Weights of a small GPT-style language model, trained from scratch on English Wikipedia: a variant of Muon for these matrices.
MLP neurons of a small language model. Each row is named by its layer, matrix (down: output weights) and neuron, and shows model dimensions 64-127. Each number is 50 + 15 x the weight over its row's rms, rounded and kept within 0 to 99.
After each neuron's rows, "fires before" lists the tokens most often just after its 100 highest values on Wikipedia text that the model never trained on. A number after a token or word is its count.

L6.down584:33 39 70 37 69 76 55 45 51 65 54 29 74 47 61 40 52 32 34 59 45 73 30 45 47 60 52 45 29 51 41 66 50 40 43 81 55 64 57 50 36 58 34 58 60 52 70 45 62 45 52 61 55 13 56 64 47 71 36 25 55 55 42 42
fires before: "ed" 14, "e" 13, "em" 11, "ing" 6, "ie" 5, "al" 5

L8.down608:66 34 52 70 79 47 63 59 58 75 92 51 50 55 39 42 48 31 56 65 40 64 60 30 51 49 58 60 51 43 60 24 62 41 49 35 64 56 59 28 28 59 55 57 66 63 46 55 58 30 56 51 73 69 34 69 36 41 66 61 41 20 64 32
fires before: "." 29, "," 12, "age" 5, " and" 5, "\n" 4

L9.down525:51 37 38 75 40 52 58 35 16 53 28 33 26 39 41 42 57 33 45 47 75 42 53 56 49 61 55 83 51 47 37 26 52 63 43 51 44 59 63 67 35 43 53 45 68 68 43 44 32 65 64 58 37 43 41 39 60 20 44 55 53 61 62 49
fires before: "v" 18, "d" 16, "p" 9, "j" 7, "m" 7

L9.down478:87 69 36 65 55 35 38 70 48 41 49 56 48 33 27 30 69 63 28 46 65 55 52 55 66 58 24 57 53 32 88 56 49 41 43 60 47 24 53 51 35 71 40 47 55 57 53 37 80 38 36 50 52 53 69 51 69 64 62 56 53 35 55 47
fires before: "e" 19, "es" 13, "I" 6, "N" 4, "D" 4, "M" 4

L7.down830:34 47 47 37 47 58 62 61 52 48 47 20 73 23 74 64 30 71 44 33 79 60 45 61 60 27 50 48 53 65 53 30 32 29 44 77 49 62 25 49 63 30 81 44 46 57 62 57 47 60 47 49 64 52 50 33 61 61 46 44 30 50 73 51
fires before: "as" 29, "iv" 12, "n" 8, "p" 5, "w" 4

L7.down974:70 52 69 64 51 61 36 49 30 50 34 48 62 26 25 41 56 57 36 48 29 13 47 58 65 53 49 81 35 80 33 59 34 76 18 22 39 43 50 57 45 46 54 67 52 35 55 63 36 55 26 42 73 30 63 40 51 45 28 32 50 39 63 73
fires before: "l" 21, "es" 12, "d" 9, "k" 5, "i" 4, "iv" 4

L8.down760:54 66 47 60 41 33 23 53 49 33 35 29 49 40 53 43 65 42 72 42 36 67 86 07 68 44 52 75 20 50 72 47 62 62 61 55 32 62 66 44 56 32 60 41 27 37 37 60 36 59 73 46 62 48 49 60 65 41 52 48 40 57 43 31
fires before: "al" 17, "f" 10, "ic" 10, "at" 8, "ation" 7, "s" 7

L8.down355:03 34 39 60 75 63 41 59 73 44 59 68 39 59 73 35 61 47 67 48 51 50 50 75 58 56 42 69 60 68 12 49 44 50 28 72 46 46 34 42 54 57 50 47 52 68 53 28 59 55 73 52 25 68 53 65 38 22 45 58 64 52 79 32
fires before: "ed" 18, "n" 9, "al" 7, "ar" 6, "u" 6, "ac" 5

L5.down830:38 43 62 64 60 58 42 34 66 78 44 45 59 47 76 51 25 31 54 52 38 57 82 30 31 64 44 66 61 25 41 56 24 48 34 44 53 30 75 46 51 54 65 49 65 82 53 72 35 70 70 59 73 31 65 45 65 58 34 43 52 65 49 58
fires before: "he" 19, "ed" 12, "es" 8, "er" 7, "k" 5

L5.down702:34 77 61 45 67 51 49 85 21 52 48 57 64 33 47 69 62 60 65 45 38 16 64 65 14 29 43 62 52 36 62 68 43 57 33 56 37 28 50 53 28 55 52 52 21 61 41 84 21 53 77 20 52 36 43 35 26 75 52 59 38 25 40 53
fires before: "st" 29, "ear" 22, "m" 6, "n" 6, "c" 4

L9.down298:60 31 66 38 83 46 45 48 43 45 21 60 42 49 15 44 51 20 40 28 42 63 22 35 44 66 48 87 57 62 49 20 36 50 51 45 33 57 55 38 53 60 43 80 79 54 48 36 38 35 69 77 63 43 82 41 17 31 65 57 59 42 45 54
fires before: "e" 39, "l" 5, "es" 4, "ec" 4, "ed" 4

L8.down399:53 57 42 73 55 33 67 56 32 31 65 52 33 42 40 59 67 61 51 39 31 42 83 40 31 60 41 18 71 50 38 50 46 67 59 43 75 60 49 59 47 26 74 45 22 57 27 82 23 54 52 40 43 30 55 54 36 33 57 18 59 28 52 48
fires before: "ed" 23, "ing" 15, "ation" 10, "an" 8

L5.down1021:68 66 39 71 44 30 51 56 36 41 53 45 71 52 33 60 46 31 51 55 34 43 59 71 31 36 40 42 29 33 22 68 85 16 56 51 48 72 14 65 52 72 39 43 35 38 38 51 37 50 47 61 22 62 68 43 62 68 61 43 88 43 59 66
fires before: "en" 32, "t" 9, "gh" 8, "d" 6, "s" 4, "or" 4

L7.down270:41 27 49 18 58 37 40 50 41 64 73 27 60 63 94 47 65 37 49 48 36 52 30 26 40 60 18 50 34 48 43 68 63 42 39 63 44 58 70 51 44 59 55 33 76 57 33 49 46 73 49 42 46 82 61 69 47 53 56 49 47 45 42 45
fires before: "ed" 19, "es" 12, "ce" 12, "al" 10, "t" 7, "le" 7

L5.down453:42 39 56 50 46 31 69 58 58 71 61 55 28 32 77 63 34 26 43 23 59 66 44 59 56 43 38 64 33 30 31 57 24 45 39 38 55 20 35 49 71 49 64 35 53 65 59 61 63 43 51 58 30 58 53 65 47 71 36 78 58 29 55 41
fires before: "ed" 22, "s" 13, "ant" 13, "ent" 12, "en" 4, "e" 4

L7.down602:56 62 50 60 71 51 54 57 50 71 66 54 56 83 37 39 44 59 74 80 56 28 38 62 14 60 80 56 67 69 22 60 52 39 53 75 52 68 46 65 36 49 46 48 47 34 44 53 53 52 48 29 55 49 19 65 54 07 65 42 55 43 67 33
fires before: "ed" 22, "ing" 18, "s" 11, "r" 5, "er" 4

L5.down474:38 55 68 45 69 46 68 60 52 70 35 46 51 51 70 56 65 65 83 56 35 18 41 20 51 59 46 37 61 60 69 47 38 49 52 63 80 58 45 24 50 54 41 47 22 35 52 47 47 93 53 53 56 39 46 55 71 47 37 61 54 35 73 69
fires before: "ust" 22, " " 17, "7" 8, "2" 6, "4" 6

L9.down130:63 50 61 71 15 60 36 36 55 56 52 50 24 35 40 47 55 32 44 57 57 76 72 40 10 28 54 48 44 60 44 36 48 52 39 80 35 42 50 58 41 36 66 56 49 43 19 44 58 44 55 48 65 53 50 58 50 45 46 53 15 66 52 31
fires before: "ed" 24, "al" 14, "\n\n" 8, "f" 6, "em" 6, "v" 5

L9.down123:31 42 43 41 53 46 75 70 27 72 61 76 83 67 19 55 44 40 78 68 47 33 38 38 40 57 66 46 54 51 53 40 41 48 56 54 62 67 77 56 61 58 41 41 23 61 42 59 68 61 46 53 57 52 63 46 47 75 83 37 91 59 39 45
fires before: " " 25, "iv" 10, "1" 7, "p" 6, "2" 6, "5" 5

L9.down268:42 44 60 51 39 25 54 25 52 60 60 41 67 64 69 51 32 50 66 50 53 37 70 63 67 42 50 15 35 15 35 46 44 48 63 76 59 53 85 69 36 40 44 33 54 46 79 56 44 60 46 61 56 37 29 35 53 66 44 49 94 72 24 77
fires before: "9" 23, "8" 16, "99" 11, "98" 8, "ou" 5, "ing" 4

L6.down753:44 95 39 57 66 61 56 92 52 51 37 41 92 50 35 47 52 42 34 74 52 44 61 56 39 32 60 50 16 46 37 12 66 33 35 47 36 56 44 57 48 34 52 43 40 55 48 27 48 36 54 42 56 31 51 45 31 23 52 37 47 55 61 18
fires before: "ed" 24, "ent" 13, "m" 12, "p" 6, "en" 6, "s" 5

L9.down878:29 42 22 63 57 55 50 42 54 56 55 65 22 47 84 51 39 32 48 47 54 64 41 75 74 46 61 33 48 53 48 42 38 52 42 42 39 62 49 63 29 61 55 46 77 70 40 63 51 77 77 39 59 49 62 40 54 66 47 61 52 39 43 50
fires before: "l" 18, "e" 15, "ag" 8, "or" 5, "ine" 5

L7.down361:33 64 40 47 52 71 38 22 45 47 25 20 46 34 59 72 40 43 55 36 46 39 54 42 52 65 36 70 29 68 47 55 63 38 39 65 45 54 73 56 34 61 48 59 59 50 70 63 50 48 51 72 29 36 76 36 55 58 49 47 15 56 50 58
fires before: "f" 21, "v" 14, "d" 11, "p" 5

L6.down972:43 40 69 75 55 43 46 65 88 78 54 52 37 37 81 52 47 65 61 54 93 30 40 65 45 42 60 41 30 66 48 47 55 56 45 62 50 30 07 33 60 56 76 49 34 62 57 66 50 55 38 33 79 33 39 57 11 34 41 25 50 55 48 61
fires before: "1" 24, "2" 12, "ary" 10, " |" 5, "t" 4, "ly" 4

L6.down655:75 27 28 45 22 50 43 23 18 62 67 66 63 72 27 60 76 38 84 30 51 46 44 46 60 52 61 54 60 51 52 62 41 53 53 53 44 59 27 39 47 38 16 55 57 57 87 58 27 42 34 69 43 43 88 45 72 42 53 63 72 45 48 59
fires before: "her" 41, "a" 6, "ab" 5, "t" 4

L7.down300:85 31 19 55 52 35 56 46 57 78 47 75 24 49 76 63 27 24 40 65 21 72 57 64 32 59 67 47 60 83 57 54 48 48 53 61 62 51 52 78 43 61 63 53 33 87 52 45 69 43 54 50 39 53 55 49 61 44 77 65 58 36 33 79
fires before: "er" 20, "e" 16, "ed" 9, "al" 5, "or" 5

L5.down464:47 81 55 51 47 61 63 46 32 47 65 65 51 35 53 63 76 84 55 41 41 18 44 21 51 20 49 46 34 22 47 58 38 44 57 55 45 52 42 70 55 57 38 44 30 48 31 21 50 64 46 60 48 34 60 36 61 57 43 55 19 51 50 68
fires before: "ed" 24, "es" 15, "y" 13, "ing" 4, " " 4, " (" 4

L7.down708:23 46 47 45 52 60 60 55 50 44 34 51 50 59 62 33 36 32 57 28 65 17 22 24 65 65 45 69 48 42 51 39 32 85 54 61 37 85 28 58 69 48 42 50 20 55 64 34 30 45 40 49 68 34 39 33 59 51 54 54 51 65 47 55
fires before: "op" 23, "es" 21, "f" 4, "v" 4, "l" 4, "at" 4

L5.down145:58 64 48 53 59 65 61 55 87 50 36 26 74 55 39 33 63 69 40 47 22 59 80 66 44 68 47 42 53 43 85 42 39 56 40 46 33 81 52 77 50 59 39 53 44 39 41 33 36 87 52 53 57 78 74 58 31 50 60 14 32 50 31 75
fires before: " was" 25, " is" 16, " h" 9, " w" 6, " p" 4

L8.down972:27 54 41 46 51 71 28 52 32 70 74 48 60 52 37 73 69 58 30 43 65 42 40 43 37 45 41 55 44 41 69 49 38 54 51 53 65 10 44 61 53 49 29 45 36 60 57 53 23 70 56 51 57 42 58 50 80 32 52 44 70 57 20 64
fires before: "ip" 15, "t" 10, "ed" 10, "ce" 10, "ing" 6, " of" 4

L5.down203:27 59 46 63 66 76 34 40 74 43 57 78 58 45 33 31 34 67 47 54 40 26 32 45 56 50 34 65 60 43 49 37 64 33 59 58 35 55 57 69 60 39 58 50 51 40 37 50 40 37 48 39 52 34 64 51 44 99 26 43 54 82 78 47
fires before: "e" 15, "ent" 10, "ed" 9, "l" 8, "d" 8

L5.down49:58 45 39 38 68 39 30 60 51 45 48 45 35 14 44 59 53 58 58 37 61 28 51 59 70 54 48 44 45 61 62 66 58 55 56 48 37 26 40 53 26 42 88 59 50 44 56 03 71 60 56 69 44 73 51 40 69 39 99 35 16 41 27 65
fires before: "e" 35, "ay" 9, "ich" 7, "ol" 4, "t" 4, "or" 4

L5.down27:36 45 45 44 69 56 81 49 49 38 68 47 56 48 57 71 24 87 13 44 80 39 50 61 49 16 58 64 64 30 70 66 41 41 67 67 35 63 63 75 38 59 61 56 53 77 35 20 59 43 35 20 60 28 52 30 68 44 49 54 56 59 30 58
fires before: "e" 34, "il" 14, "or" 5, "s" 5, "o" 4

L8.down661:68 59 53 54 53 58 46 34 35 67 22 36 72 81 59 31 32 58 62 51 50 38 69 41 09 51 47 49 43 36 34 71 49 71 64 53 31 49 51 69 35 68 45 68 47 34 46 20 58 48 25 68 49 49 46 47 51 39 39 27 80 71 46 41
fires before: "p" 17, "t" 17, "le" 7, "s" 6, "h" 5, "d" 5

L7.down438:67 34 13 50 68 64 40 62 24 58 47 48 58 28 66 49 47 67 39 23 52 44 43 66 53 11 52 24 51 63 53 68 57 72 25 46 57 59 60 05 41 79 51 44 75 57 49 52 73 45 39 73 54 56 66 78 41 50 51 48 26 44 28 32
fires before: "ed" 27, "l" 16, "es" 11, "en" 10, "er" 6

L7.down926:75 63 61 41 59 59 66 69 54 39 70 62 74 55 41 50 60 48 50 43 48 51 52 38 42 82 41 61 32 31 48 62 87 45 45 19 39 70 44 40 68 64 47 58 51 28 37 55 30 17 57 72 48 34 40 29 53 71 60 43 41 18 69 47
fires before: "," 18, "." 18, " of" 13, " and" 5, "\n" 4, " in" 4

L6.down232:56 60 44 70 41 50 56 60 40 48 33 28 40 59 98 52 41 49 62 57 64 56 69 50 50 55 47 50 78 42 65 50 67 41 45 32 55 61 49 68 63 41 75 48 35 39 43 49 48 43 52 45 46 74 35 50 40 66 65 41 56 58 36 62
fires before: "er" 22, "k" 18, "he" 11, "ad" 6, "y" 5

L5.down173:40 48 46 37 36 48 29 39 27 30 60 39 44 62 30 55 46 62 34 51 39 54 42 65 30 36 41 53 48 35 59 64 67 60 73 36 66 42 12 59 30 56 47 54 37 59 30 60 41 50 81 31 50 59 54 19 61 42 50 38 58 27 52 79
fires before: "." 15, "n" 15, "ist" 9, "ul" 8, " " 4, " m" 4

L6.down706:45 49 39 57 66 54 58 45 23 49 44 72 38 47 50 37 32 55 48 54 57 38 41 50 34 33 27 48 38 43 60 65 35 35 17 59 41 36 39 49 53 49 26 50 53 64 77 43 32 60 51 47 72 40 67 55 65 76 12 78 53 35 84 45
fires before: "ed" 37, "in" 10, "n" 9, "g" 4, "m" 4

L5.down663:47 31 60 28 75 46 41 68 61 38 50 37 17 29 58 72 46 42 29 40 67 56 38 57 97 63 20 48 86 64 56 34 59 63 63 65 38 31 74 51 34 60 63 76 48 65 33 53 63 56 52 67 41 36 49 68 47 44 52 54 59 28 54 29
fires before: "e" 30, "ing" 10, "o" 9, "ay" 4

L7.down23:47 39 45 41 63 60 66 70 73 44 42 33 25 52 29 19 64 56 46 56 68 66 32 47 61 52 35 44 64 50 75 33 44 66 38 73 82 31 43 59 64 64 66 70 35 60 85 44 63 62 67 63 56 53 77 62 63 44 38 54 51 50 29 43
fires before: "e" 15, "es" 9, "1" 8, "ing" 8, "u" 7, "ver" 7

L5.down842:58 52 52 52 35 30 60 07 35 60 40 66 41 60 46 80 40 38 29 60 40 79 42 64 66 41 27 43 51 44 45 39 56 47 63 76 36 34 34 44 62 48 44 58 33 45 48 60 24 21 35 51 32 26 57 57 60 48 73 54 51 59 36 24
fires before: "er" 13, "a" 11, "il" 9, "f" 8, "ab" 7, "ic" 6

L6.down664:39 31 67 58 60 47 45 63 45 39 44 67 57 23 66 48 66 56 65 72 38 28 26 84 45 45 51 32 51 21 67 52 67 98 37 48 34 64 56 47 49 73 87 73 28 40 56 71 57 35 35 52 75 38 36 36 48 39 61 61 57 25 36 42
fires before: "1" 19, "2" 17, "it" 10, "e" 9, "iv" 5, "ent" 4

L8.down155:24 22 46 43 64 56 29 48 36 65 45 62 61 48 43 58 39 35 56 62 48 52 32 48 55 51 52 38 44 53 50 32 52 43 24 56 54 29 49 67 51 73 68 67 44 55 71 62 35 07 51 52 52 44 53 43 33 50 20 41 60 26 69 38
fires before: "or" 19, "s" 16, "e" 11, "th" 4, "/" 4, "age" 4

L5.down856:46 21 56 50 44 34 59 43 55 46 70 65 22 38 41 32 65 44 62 27 84 40 74 54 27 40 33 45 70 61 38 58 29 59 37 51 54 37 59 52 46 46 70 67 28 39 35 46 54 49 45 64 65 68 35 63 31 67 35 78 65 40 73 38
fires before: "l" 23, "g" 10, "y" 10, "a" 7, "ry" 5

L9.down29:50 41 49 44 48 53 67 71 32 28 60 43 35 32 61 27 29 46 57 51 42 48 60 29 20 05 08 29 48 54 41 29 52 29 50 48 60 65 63 60 39 79 72 50 68 34 55 52 54 55 40 82 34 43 27 60 42 71 61 63 13 54 71 60
fires before: "l" 14, "er" 8, "id" 8, "ord" 8, "ian" 6, "p" 6

L5.down633:72 43 47 54 58 24 69 45 38 41 39 58 28 38 38 55 68 38 81 40 29 32 23 49 49 65 60 48 76 53 64 60 19 46 42 37 65 46 58 75 42 79 62 37 55 46 59 56 57 64 51 35 83 35 37 61 83 57 46 29 73 36 56 54
fires before: "e" 41, "l" 9, "es" 9, "h" 7

L8.down484:81 29 47 61 21 27 42 65 52 62 55 51 48 44 57 83 65 53 75 50 35 46 41 42 59 25 34 36 55 48 38 65 69 44 57 50 50 44 62 39 54 44 61 76 48 62 45 82 46 39 85 45 48 63 41 37 56 64 56 76 43 56 62 36
fires before: "\n" 30, " " 21, "er" 13, "\n\n" 7

L6.down654:51 53 52 57 52 28 75 43 71 69 72 41 53 57 67 65 70 41 66 34 51 25 72 28 61 43 35 39 46 16 65 62 39 18 48 47 48 43 61 41 34 53 56 30 59 49 67 36 34 61 69 54 49 36 58 49 33 29 63 35 31 50 65 55
fires before: "ter" 28, "," 26, "her" 5, "." 4

L8.down252:82 49 43 64 28 40 40 64 39 21 54 55 70 36 45 59 71 61 59 48 45 32 31 35 76 50 44 24 33 53 51 59 78 63 64 30 84 33 30 20 54 49 33 51 39 82 63 61 58 42 47 54 47 43 35 63 34 30 37 50 51 51 36 90
fires before: "es" 14, "her" 13, "a" 11, "g" 7, "om" 6, "e" 5

L5.down788:48 49 47 63 46 52 41 47 68 72 41 32 74 63 76 51 28 42 42 48 61 59 39 20 49 38 32 70 45 48 34 39 44 68 57 50 59 50 27 55 61 44 57 53 30 65 31 51 47 64 50 18 74 50 41 62 47 78 62 45 70 60 74 50
fires before: "n" 17, "s" 11, "al" 10, "t" 9, "l" 5

L6.down796:43 57 73 54 35 57 46 60 59 71 53 52 46 78 43 57 57 58 13 43 58 41 41 46 44 41 50 41 71 43 53 32 29 44 58 61 17 49 59 65 20 20 40 72 48 44 46 45 65 67 41 78 42 47 59 29 65 42 41 54 55 36 38 60
fires before: "ed" 48, "p" 18, "il" 6, "m" 5, "o" 5, " M" 4

L8.down698:67 33 66 69 79 45 36 58 43 54 81 57 60 74 45 58 58 49 66 64 43 10 64 59 39 25 25 86 42 59 68 53 34 50 68 74 40 39 65 49 55 47 62 19 40 49 50 32 45 57 48 79 27 61 37 36 37 69 65 72 60 26 52 53
fires before: "," 30, " the" 12, " " 10, " a" 6, "ter" 4

L9.down341:47 52 57 46 70 53 31 54 51 30 63 63 42 59 58 47 54 41 33 40 52 41 42 47 55 43 17 69 55 26 56 40 52 29 53 55 54 73 59 50 65 32 60 53 53 58 43 36 51 46 58 66 46 81 47 60 27 56 43 30 38 59 71 38
fires before: "e" 23, "u" 17, "ort" 12

L6.down55:27 66 45 28 64 55 80 38 28 53 46 54 76 36 31 58 41 15 69 52 72 37 45 74 19 76 37 44 66 22 19 58 58 43 25 46 59 48 65 73 42 84 52 37 58 41 41 59 42 68 64 44 83 70 39 54 65 69 56 43 25 46 46 68
fires before: "ed" 23, "es" 22, "ing" 10, "re" 7, "ce" 5, "ial" 4

L5.down335:48 63 49 16 28 32 59 70 71 40 41 48 38 35 36 22 52 43 67 50 61 30 81 33 72 60 34 50 38 65 52 22 65 63 38 46 49 72 62 58 60 46 39 63 73 23 53 57 49 45 62 43 82 31 45 54 61 56 40 68 64 44 15 61
fires before: " " 83, "," 5

L9.down615:72 44 50 44 30 38 41 47 48 51 52 52 48 38 20 67 37 63 46 30 81 59 64 40 60 69 70 41 48 47 41 48 59 64 15 37 65 42 25 19 15 50 29 35 68 65 42 50 76 43 71 52 45 80 39 46 68 54 42 45 37 50 65 41
fires before: "e" 24, ":" 10, "ue" 7, "ical" 6, "es" 6

L8.down82:46 34 50 51 47 56 99 32 53 55 65 53 60 36 35 30 43 44 49 66 32 42 47 40 47 54 78 30 45 52 53 65 55 56 58 27 59 47 56 23 53 70 51 35 50 40 60 39 68 47 40 41 54 71 48 41 63 45 39 47 76 49 64 31
fires before: " " 76, "1" 5

L9.down718:59 45 57 32 58 44 65 52 46 44 54 47 38 58 63 45 47 59 43 53 42 68 63 31 96 79 60 28 39 50 32 54 47 56 61 43 43 43 51 41 67 63 21 30 45 21 41 54 42 56 41 55 56 41 63 78 38 35 45 56 71 53 32 64
fires before: "99" 17, "98" 11, "9" 10, "st" 8, "3" 5, "ter" 5

L8.down738:47 77 41 37 44 44 32 53 58 82 32 15 42 35 39 64 74 33 42 22 79 52 54 43 30 44 65 70 67 37 56 39 47 57 41 36 32 54 37 58 63 43 67 40 55 38 43 41 22 61 56 17 34 39 43 44 70 45 61 28 32 54 60 27
fires before: "ed" 29, "p" 13, "m" 11, "e" 7, "in" 5, "ary" 4

L7.down932:64 23 96 53 47 46 49 60 46 09 34 54 42 27 62 27 73 34 49 46 63 57 68 64 66 50 59 56 70 61 19 56 87 42 48 47 72 58 52 59 40 36 51 37 56 67 15 39 56 39 56 39 53 51 61 56 35 71 30 58 46 58 45 70
fires before: "n" 19, "l" 13, "a" 8, "as" 6, "ist" 6

L7.down1003:40 69 57 42 52 49 84 45 72 54 83 42 34 13 77 28 49 59 50 83 58 48 61 59 44 47 78 57 56 33 45 43 36 22 50 47 82 56 47 59 53 61 69 40 51 28 83 49 58 35 62 62 33 65 44 51 66 70 46 53 58 48 65 55
fires before: "m" 61, "n" 11, "le" 6

L9.down902:29 71 53 51 44 49 47 77 21 51 33 49 44 48 39 44 37 32 74 73 44 34 23 14 77 67 56 57 59 16 37 24 40 67 39 48 39 85 37 55 68 74 57 34 57 38 69 69 55 64 78 73 53 70 89 56 80 64 44 55 63 34 39 34
fires before: "e" 23, "ack" 8, "o" 7, "at" 6, "en" 6

L9.down910:79 56 51 68 39 47 46 35 68 42 67 52 80 55 57 64 68 66 59 65 49 52 60 38 65 54 37 46 28 51 63 68 14 54 37 48 56 67 35 29 56 51 42 12 49 65 40 44 35 45 36 67 51 59 45 56 51 58 38 70 56 52 39 45
fires before: "," 55, " the" 10

L9.down100:46 36 55 56 45 29 47 64 43 76 42 54 57 32 72 26 56 42 58 46 24 78 21 59 50 42 33 62 52 56 46 00 19 47 75 63 54 45 58 60 39 55 67 40 70 43 44 31 67 24 46 31 65 37 38 51 62 61 47 60 68 51 52 28
fires before: "s" 66, "." 5, "al" 5, " and" 4, "," 4

L8.down890:40 47 52 47 38 23 28 44 63 72 47 77 66 60 28 53 59 62 26 50 70 69 60 62 77 59 43 75 49 35 64 28 64 26 54 22 81 41 43 25 78 36 66 69 39 86 76 55 47 27 45 54 46 39 53 38 52 49 52 60 43 27 36 39
fires before: "e" 21, "al" 9, "p" 8, "l" 7, "ch" 6, "s" 6

L6.down977:42 18 45 33 53 52 54 45 74 63 52 29 46 27 47 46 30 54 64 39 51 15 44 39 54 54 22 54 46 64 70 34 79 77 27 53 39 72 88 37 69 52 27 32 67 64 46 47 45 65 71 59 50 65 54 39 32 67 43 64 66 42 43 44
fires before: " " 97

L8.down353:16 52 76 32 57 53 42 59 43 35 52 51 30 78 29 27 53 60 47 49 54 18 66 19 26 40 37 64 37 64 67 57 49 54 47 54 40 61 80 51 54 67 41 59 64 59 71 41 32 59 71 87 54 35 42 25 43 32 51 36 59 31 55 53
fires before: "," 26, "ly" 17, " s" 6, " m" 5, " d" 5

L5.down614:26 75 38 43 66 47 52 38 62 69 45 43 61 35 55 72 37 62 47 40 39 45 29 42 58 54 69 54 35 26 38 49 61 61 52 37 47 54 40 62 48 28 35 30 56 55 59 52 52 35 54 52 50 34 38 78 40 40 30 56 23 57 35 45
fires before: "t" 30, "ect" 11, " " 6, "im" 5, "i" 4, "in" 4

L8.down880:30 22 75 37 66 69 23 47 32 79 46 75 71 41 65 49 36 30 57 56 69 56 08 52 40 55 67 53 53 57 54 54 53 68 39 53 67 61 63 38 76 56 78 46 55 17 45 55 42 45 37 31 63 59 55 62 34 69 66 44 22 60 44 64
fires before: "iv" 30, "it" 24, "S" 8, "t" 4

L9.down302:66 50 55 31 75 51 44 41 35 59 62 43 36 42 53 39 73 51 42 51 25 72 34 55 51 49 42 38 76 40 19 47 61 46 51 59 30 29 57 61 62 66 63 27 59 56 73 70 60 58 77 88 40 70 62 48 43 77 62 44 58 40 50 46
fires before: "y" 26, "her" 16, "ist" 10, "ical" 8, "ary" 5, "er" 5

L9.down982:42 64 65 30 24 65 35 59 49 68 55 45 65 58 56 49 41 54 33 51 35 63 44 42 73 60 65 51 70 21 48 49 53 33 56 57 47 57 40 66 41 37 34 54 55 45 78 42 34 43 54 65 34 36 45 49 19 47 27 49 48 57 40 84
fires before: "ct" 26, "oc" 11, "e" 5, "in" 5, "ce" 4, "em" 4

L6.down104:19 73 25 35 65 41 70 28 44 35 49 60 66 66 23 40 41 69 58 33 68 38 54 66 53 28 42 64 36 28 35 51 49 68 56 50 48 56 72 52 47 57 37 56 56 57 52 38 47 67 50 55 67 52 38 58 58 54 28 57 50 63 69 38
fires before: "it" 17, "ent" 15, "ic" 11, "e" 10, "d" 10

L6.down704:22 45 49 85 49 54 60 37 33 55 67 45 30 54 39 44 52 32 56 37 62 41 58 73 32 54 34 49 41 51 48 73 52 43 69 39 18 36 69 56 35 52 62 00 55 18 41 41 52 42 83 60 35 63 56 29 47 81 44 45 37 35 57 78
fires before: "iv" 17, "h" 8, "her" 8, ")" 7, "ical" 5, "ur" 5

L9.down30:70 79 38 66 50 34 51 45 39 67 62 53 26 61 39 49 67 48 54 58 42 61 66 29 30 29 29 20 34 35 34 48 18 55 49 54 48 51 17 64 42 41 41 53 55 41 38 53 47 35 51 49 30 44 16 56 76 55 32 71 43 63 48 50
fires before: "ion" 34, "f" 6, "er" 6, "ig" 5, "or" 5, "ions" 5

L8.down187:29 46 32 29 37 54 51 47 67 64 39 55 57 80 46 61 33 33 44 33 76 81 54 50 39 50 41 58 57 31 35 45 49 57 71 32 94 56 19 49 57 52 39 39 63 54 47 51 31 64 51 34 81 48 55 42 65 40 57 37 33 53 28 35
fires before: "en" 18, "al" 11, "ed" 8, "re" 8, "on" 8, "e" 6

L9.down666:32 45 66 55 35 40 61 54 58 49 44 65 32 35 47 57 37 43 31 34 55 15 48 25 65 79 50 57 58 29 62 39 55 44 67 59 52 35 48 48 93 56 65 16 20 57 40 67 39 51 66 45 63 31 60 44 45 39 44 56 40 66 53 51
fires before: "ed" 16, "d" 8, "f" 8, "es" 7, "el" 6, "ent" 5

L7.down135:58 21 72 51 66 56 33 66 29 38 52 58 58 32 45 55 33 59 73 33 45 55 50 40 35 40 44 30 64 28 45 54 58 51 42 53 74 27 33 78 66 44 25 48 35 64 41 46 84 75 57 41 23 72 36 35 39 54 49 58 71 45 61 48
fires before: "n" 24, "er" 12, "m" 9, "." 6, "ort" 5

L8.down814:38 60 70 53 46 66 50 40 65 42 62 34 71 62 44 48 47 54 64 55 55 75 43 48 55 46 62 68 59 32 60 37 44 46 58 51 15 33 54 48 64 58 57 52 44 62 61 39 30 33 85 60 59 52 73 70 24 62 55 38 63 62 29 53
fires before: "ed" 33, "ing" 15, "e" 10, "em" 7, "y" 7

L5.down690:35 52 63 51 71 40 18 64 38 52 35 34 75 34 55 55 54 77 34 44 26 44 49 34 53 40 50 61 61 47 46 52 69 08 56 74 27 67 63 45 61 60 52 64 60 42 50 48 56 50 54 28 47 63 39 52 29 38 56 75 40 45 65 41
fires before: "e" 40, "id" 8, "al" 5, "ard" 4, "g" 4